{
  "num_hidden_layers": 12,
  "num_key_value_heads": 3,
  "norm": "rmsnorm",
  "norm_eps": 1e-05,
  "rope_theta": 10000.0,
  "rope_fraction": 1.0,
  "attn_scale": 0.125,
  "tie_word_embeddings": false,
  "parallel_block": false,
  "init_std_up": 0.0187,
  "lr_mult_o": 1.3,
  "warmup_steps": 61,
  "decay_shape": "linear",
  "final_lr_fraction": 0.0,
  "doc_mask": true
}
MLP neurons of a small language model. Each row is named by its layer, matrix (gate and up: input weights; down: output weights) and neuron, and shows model dimensions 112-207. Each number is 500 + 50 x the weight over its row's rms, rounded and kept within 0 to 999. Numbers have three digits each. A neuron's up and down rows have the sign that makes its largest values positive.
Before each neuron's rows, "fires in" lists the words (lower case) most often at its 100 highest values on Wikipedia text that the model never trained on. A number after a token or word is its count.

fires in: "the" 29, "to" 8, "in" 7, "of" 7, "a" 5
L4.gate1174:484403504458568539516453441456545502504610441499515488451487476495424432485486386481505534533535464474435492496546551491550458472485497554440498436472491486511512573576426485547610435410553552539500495512458503485387482594414503525462465486503449536535498460530466462517506575567515452480
L4.up1174:499420520501468566547510533460452523440560478486549495440462466543519514526473516589505448569600441468496473510499553610438571460507455542532422394481521404498511425574539498523497560524586492484488479457577474464566448470538503474487422430516534551484506460507531427448470466429468435495
L4.down1174:517385414520535518415542500479428416472402488491503490571503604490505512496468432563393504575475427546489568450481592592429478505467505520546533507539519414516507489442461414468565595580494648552468607460482473554569483463495545506469506442517532553551486473456478504527533462514614500451

fires in: "while" 23, "after" 13, "to" 9, "when" 9, "before" 8, "at" 5
L9.gate540:400494476602588430503476451495515496494508566480429481462526507522498471445509439530610369451576573540447444552504518579462478482537448450455501481557501424534457508475526521598434556453520477478470482507502509495493507452467465498556527522518467483458587514552465520522566468536452580546
L9.up540:557544461482597446519463507448558472527476596533426471433491481484490456496546419466449475627508585569539554414576574544593558500504476477540581496495528512587473512472469501561515472486438526504421532516518504534466525471470508444501550478525547500468498502497435497485503527559465551551
L9.down540:558514490571536424533522469538543482460440501550530403488511510410481541510550513473429570603487525549500577545516467549431517498551582516508533559587579430487466462528547616554483510531534558534431524487532546484490508399509551445574430569577498465482522448435526488582541585518489583607

fires in: "of" 52, "the" 10, "a" 5
L5.gate1242:474470599543494607431559419463629475451571514409473550453481457549520509542527550496561543556561534427545454468520574507555539517489449586432438370476551465464590516504450450487529491466496463468485529418481517430480538553446483545489402496494435497501475486532500494565605537455528455595
L5.up1242:500386543468428586468571540457607465521552472445450576525441500522534481527457590554530506548561429545431510552565548547501388473504481544513436475461571442550569534508490481490577432536579526378456535448509612521470454557329517565514485508461406524421473545522536570436519467408486457541
L5.down1242:482433502418490466570524477498522449458536594411445525522433496532495452485521502492471627501548511541485496455548475538527414441470507417516514377467591410472450487456543537587502530488464492536523508463518539525510485476491475531497480392551472602518470424500500473501548423548528461495

fires in: "the" 33, "a" 28, "of" 11
L7.gate191:442480519523482434494561484488542477463581554528515518429470421455495547512480488523551570449578505501547491506412520578452486554436483539474433591512595408558520530476500498606552511586501422466519519450497600575423492603521479458430545592506498485418440375530405479518424476530469514529
L7.up191:455508494528465578503631481445450495555456503472542448382515451508548396479482471541558552477540399448468472490506427472417501512513476513468565394440543496515552426566477605572542447521559515464520572419581403523503493477512511439540497493444394512500462454554424489530579541493489456448
L7.down191:434479405507422510513588557607573522526548565509399523516459523412512484494554524526462602488515498489569539535472592505589458474557561504477544543507514615393450403493480517541531487421507510435434497506490504431487468501608494531467487398429601614540472479597509537530486513449555517450

fires in: "is" 23, "was" 22, "are" 10, "were" 9, "example" 8, "be" 6
L5.gate52:478578562518547509516501508529544506540563577534461511548478499432542515629428530536534514468521535460491484495561519523495531528449611524546472527554503557571537487502496504511413560539502535569458541417499536589533500500571513482476523605475440528451435478552421503490510439454483559511
L5.up52:533530514371474552394532457582450467432535421552486537396444587472562469513442461454456547577489383606585539532382557468444542600569552550520454483561440535532470411578530422557475508430495533596453592526555503477471424464500568501508588553442514560458482524547526454590499542516564534476
L5.down52:480591493521489547455446520500520449408556635527511442418536528525496463465504486591476626505526542523485442512517494504593463432494532538612463564552524543513411495420462530482452499518519449373568547492506485544527473444548537449480497629555484543439528593476551587539538561571467589489

fires in: "is" 34, "game" 18, "was" 8, "match" 4, "river" 4, "tour" 4
L3.gate1043:446513581464480565573518563467421553503568535534557491471452550451500447491517542421450574443437482480546508485467508512526585522525521468489418530533555458571437405383518576438457462578469514522554447484513579463467489428508416475475502570453464466546405476548467427548442509545403576451
L3.up1043:585513657425508453560458570444557586589586519543509526429495477482436446488463465424462586454438559554411506515387569545535478523466487509542399347526415457493601447475470509507582428516485517440482485574524464440420454508486521532583441513520510562487488493559519389566466554480461518430
L3.down1043:551480590601483562475504535446566517540504528593521481409463540442490430520470481493491498536472401468496621487487544549552383485492564520537503408544454605523525516448529551534490496549503525516462458602545461546476503434489519519551509447520505589468464548463579527538453450578500618540

fires in: "of" 25, "in" 17, "system" 8, "de" 6, "del" 6
L4.gate976:537502461500565495517450527477550566558484473456492516455558567508584590496487451547471539499574542471394491565560525525515461492482474549558570409454509534462556461566516558526565455578463526479529515512520501450400511658442556422481424503534458543503474489489498480442615544570401423503
L4.up976:429460546503439394547468433577597488479491484539472425446508480496486498520401564493568503486493551545465469508485480516447545518401416538430478496460595553466445510462499522495482479570520509498483462511493458578441522464436580490445526450536481508471491479512571408482502471527368517461
L4.down976:508519557535411551581578513519536548509539486575528553473406522431499471515450597488519401538501567460444424498504428623536553513478534585470531590580456490434409430380505486469419476428548563546486513386452471516528455511473470492451460557572445366448500481403459472453487512474567526584

fires in: "a" 28, "to" 21, "until" 15, "after" 8
L9.gate33:504512447499440512497450519487449432518497491550533588515479435435506517444524458565473449501531392599449476539484477507515442358464546496577549435549534443504508470515431506452446494472530511516483488545607502526536523532446472475532535594513513512523516472483544464604526466593538488529
L9.up33:497500411562494454552452480459603507475543459580477595490437400415548535438517502561409440490503452581517555460504550535518528440510585466562527575487499598461534608540491522464499467512544533455560479571527460629475522521435543488524453598442562591464576548565538519556534463477397430566
L9.down33:566487495454570441491499476478516432497539485437531431398505581493434439554466565605490511590524480528439491489512526519507520517529495481478531493471542507534603505548510524587456522372484419446549524472516470487468490439534519532556522476518493479485570595463527515482495583563486500628

fires in: "is" 51, "had" 12, "has" 10, "are" 5, "was" 5
L3.gate389:515517519491515457379494463422496548489527466558583514443366495469546520537488495461502504481511400537448582435518564426526557553480555520640462466508508339514478430448483444508419418517475506439483474559448525515501467462524542491533502470523618502531478442438468582607493476450457705564
L3.up389:577585523485498484430554458558553583466494429541487533469428505505527511520440442406504479494481449550445585454481488522458483591485453521551376393554460442505499546477460432533472506565408467542534518461499552523494476565486515474540435449482442523516405551411472505562449457416454588572
L3.down389:478543476436578539578546515522403560425486469452519507454520485446488466575493480561556524508586552426560472570553491471537520407550538546484476560559486470476427469521575514523458505388445536480574496575527414478423474386553505488518488565466492480536555494532436457518420524468499517527

fires in: "an" 45, "one" 15, "each" 8, "will" 7, "anion" 6
L4.gate715:435490507485438595549495369450401469441525479470577482485432369539599534490512492469452537529535394512469642552490420512491484592376442527500620533519474532443456561603485508511450441485503465443491527526519563450435461531487560562592501514547500521509549467498500467532465602415502508501
L4.up715:408517437550536429535499519531418505372515499441558485492463438456476485468610430551552452517506549363507517559551536515521489482463399505550549510482501512547535554631502560529510507505487497540450505465416444522514507432539465492505508474504422485452437539489548501479408493385441531543
L4.down715:442496446472495564407513508486544564507453445507556479457491509413396487469544548441575463485484495491444572481451457556546574495462551452443563398549445505445523458562584489612490434469456478575534506520537433434547446396618518416539543464477440596473456454486462547462468515495566522459

fires in: "after" 24, "in" 15, "for" 8, "of" 6
L3.gate172:505368528503556561650542513508480496568535455556503573525593526571586480521575490460493518591505536530495462467522472464472569481448510422507510477438520480579588483468464489464501500436552560434514459412461481463463453397594526545495411552524527532534543491511503478468539514484543456435
L3.up172:560484460449554492609644411455627440553524421478465571485452557490542568461537541523509440563474541501521486534491516600444428479547448510529486496454541519479411553414536549511542520488529524551529537467536415464510409465471585564509402511530505474508582495477577463548490452396474558464
L3.down172:511481489518482506510492460514467456481463508499412469547429491418530521548517505399519511572587549550534538415510533477474480489542464511497613497470380518466474535459540554527455525500516509503616435425566452420568530465434614511575441568472500576517541519540493513462511400576468536470

fires in: "a" 62, "new" 11
L7.gate1115:452496445459504459573579511463520466489395554455490455589460541552513527526489519436540523449525474519484512478482471554518520483535521476497519524467481477492484460449407466393563604509461542464471542472508471478518541425564481401520409616554512488474509470474475419552462593511487519504
L7.up1115:449539538553582441535423526473634500500528548410471439534535566387491520502524490503511491394456554507459535534486509526534497488417533453594498524574458444445516436535436579547485467522542458533511436587493397576512502625540532504461471458424463546470407601476456503540511503575520552531
L7.down1115:529587549450503532545546584491447607482582499524580427423599528537467518541572512589540429515491573468467511536532593447537491497474548420487558485560451484461527510474436582496517508446429502414456501497525349539424504545425503449437496558537513532462536614496566477578554583547477479506

fires in: "of" 43, "during" 22, "in" 7, "to" 5
L3.gate42:518473506551452578574535492509450525600555477466484525463521467627422507509570474540560512416616508521495511519585484500484526535465486475392532485518394431441556484483530543536427517464462524470404450487474514549455480486525561475487518567494398465462612445430537503460553474515385519396
L3.up42:500467537417481491608496499577539495466457472483488459454456540581556472502527482531583469513340460522582426407543472452512538563495518458369548456539441447493487565520433586527538477436543573486569505556505469532495464496577446494536441527452434408519512466504548487508506404530414569457
L3.down42:574466563499496431584514433463515523525487520486510403489355540570504506517477514533528454475468436516521450519565468602442531533490509440412434514489606493431472549472466497526461488487456494534485491470561456549530478474431553440505449428501476488518545453505474490499440530534543528429

fires in: "a" 53
L3.gate983:441487503418573447490564580353535396406474407540508532540553496579491544546412546455528507625516482495453586552466479572486549536554555494429472497526435454443500492479478505499534523461461523510494442603524533507533466497493453404519472408527556479540469527502509427527422518502414486498
L3.up983:430485565514482540474496447417506512537514528526542442468547482472539572496490499535492530470510573552459402510508524497457505417507554463532598457418550500463575414470505554475570565486483497480426432440581462638452513530483667558522546398507546566449437587470479553501472552517515487570
L3.down983:522443577562515575592511441513381359465525513486504506470460585515475421511482501589594467493489511458406454550524570519554490512482458541547506516487474518489573542479457513529554539427468503417518490445532481542462491521514611517542500510415504525487503541538456474605440578583608507547

fires in: "to" 43, "a" 27, "at" 5
L9.gate737:492524557427415444579504476455507397479485519426540553503574418535589532457460456509485467553375458500475563437460491522478403419497442555478566516479478490506545484517472527445534451537560431450564528534490512614574534491434525591411527560559532525447551537527600431576462490577476493587
L9.up737:500518428430461520518524504546518488413542499496566489495518641494527601540465493525623505462436367406503543510462427471556510524450513424523477569446461528511501514471473453493474525481567480467450509519500547566508584557433489478537524558495527443496487611503470488531525549516500565554
L9.down737:455489555413511437543499542592505498530521478513464403422497505502505503453518507474557518416525559484509517527457456465520500486475504525437446468550466548488502513585416437511466502547454590488553412496566530456526469540482468476465521507476453530423478547524434521497452491516532553507

fires in: "before" 39, "after" 23, "until" 15, "to" 6, "when" 4, "between" 4
L4.gate1150:396535517473495397481444480574468457445557519496528545515547520434529437456483514496513389548507502574496603497510593510519553474497470421549532450495490406490440456589456609464390457512486527517410477571460441446563467516552536541425465555508491501489617517576443455474491503659466521480
L4.up1150:498435532561454406497466455489489502507510590478486485524543525452568457578524594472569437457496594532564460430480341535474448555528534545481366516551523581540524549515477505350544525405463506527402490479444470562487543416360504537564536547577466501438481534517532505515514474516494565547
L4.down1150:476501472550519499476535457542598497508486437430455478489429449490495482491573524375438466426529460496454525440389572500567440552478469511475508558442388497522416519473477524543594458554411392531445431545536492482442502508442479506468563497591459592479544468538470523475584569511440530575

fires in: "his" 64, "its" 8, "a" 5, "s" 4
L7.gate177:487474360562524558508448523513526492383480477439520571550448506541524591535393557439471414496572516580383589550531383496466519463478525463502440470493431516460448450501538429533436532480526461555486474501450545466569454516510504592459520412499472497512478611554465560513501615569547530515
L7.up177:540461494574556528489586438511581463487512451553482476464515448545422493463445468519514499498560454448489604605426497460630562420461549494532435528485565547537534488514441564471475435487438567455488495530573548507539587539509540583561426553507457549596544554409499508546485540427515407577
L7.down177:491488587565446483444443412435531546516459499481515553538472493475445517476409471513450476580451524432504455519535562532508512426503432470411513529515567570534487578389510561507554482499425498555487601493462416411444501547467523594594468520529532533510502505511613503470438467488569520449

fires in: "during" 29, "under" 16, "to" 9, "following" 7, "with" 5, "of" 4
L9.gate966:526488501421472467465514461513542572571544541460531445473404479489549464550547502505540545481496525558512506479505450524471501540566506525528460502487461468587484538614535494444464491524449546521470460448492562456409406489482517535555505522530526444566529471659528475497468518498492504508
L9.up966:516525495511544403537457445475493479514531482492465481462500436533530475481487541548538420483568402546528470416544467536444532531490525494523557519504511493464507484586466502456512424443506431466487412485532414530628528557525491466501550459402521556449501493465492533472470559561509452564
L9.down966:610496473421609538504469536483460532535485544522484532424560514479484486451538430520506543509490462554519428500503505536441375425480466513520494532575619558492447485506517586603483498489564562555497493505475451500529451505490461490443502544574428539508438493544486442538626544538513507452

fires in: "after" 56, "following" 13, "during" 9
L7.gate151:525534463537473492557423513494511447530491441577466485482529508483486469479529386473511559517427340527528445504492478486513451511532595552487523463551460471544532419513546590425484505499506478502434547485460459504520529564534546553493441551494448500519600441549480469486530513551429548412
L7.up151:517537497588487527519439477536570491546466573542539489456430569533452448525498448494497482471506505445501445449456469505594446456540571470449496499543627421554459417524552568526511482510489465517433428465545484515516453516524499455539569582449564479519460447449574454593502446489576526545
L7.down151:438465476375521529525515430489403575577426502498457539391529494566473603493542470566514394500523495428568535466452566537586513445491530460506444501488527449489398508552553469509474539503484572553461423502424531516498434481522527461462469550431429527501470447516534401524491466492480430404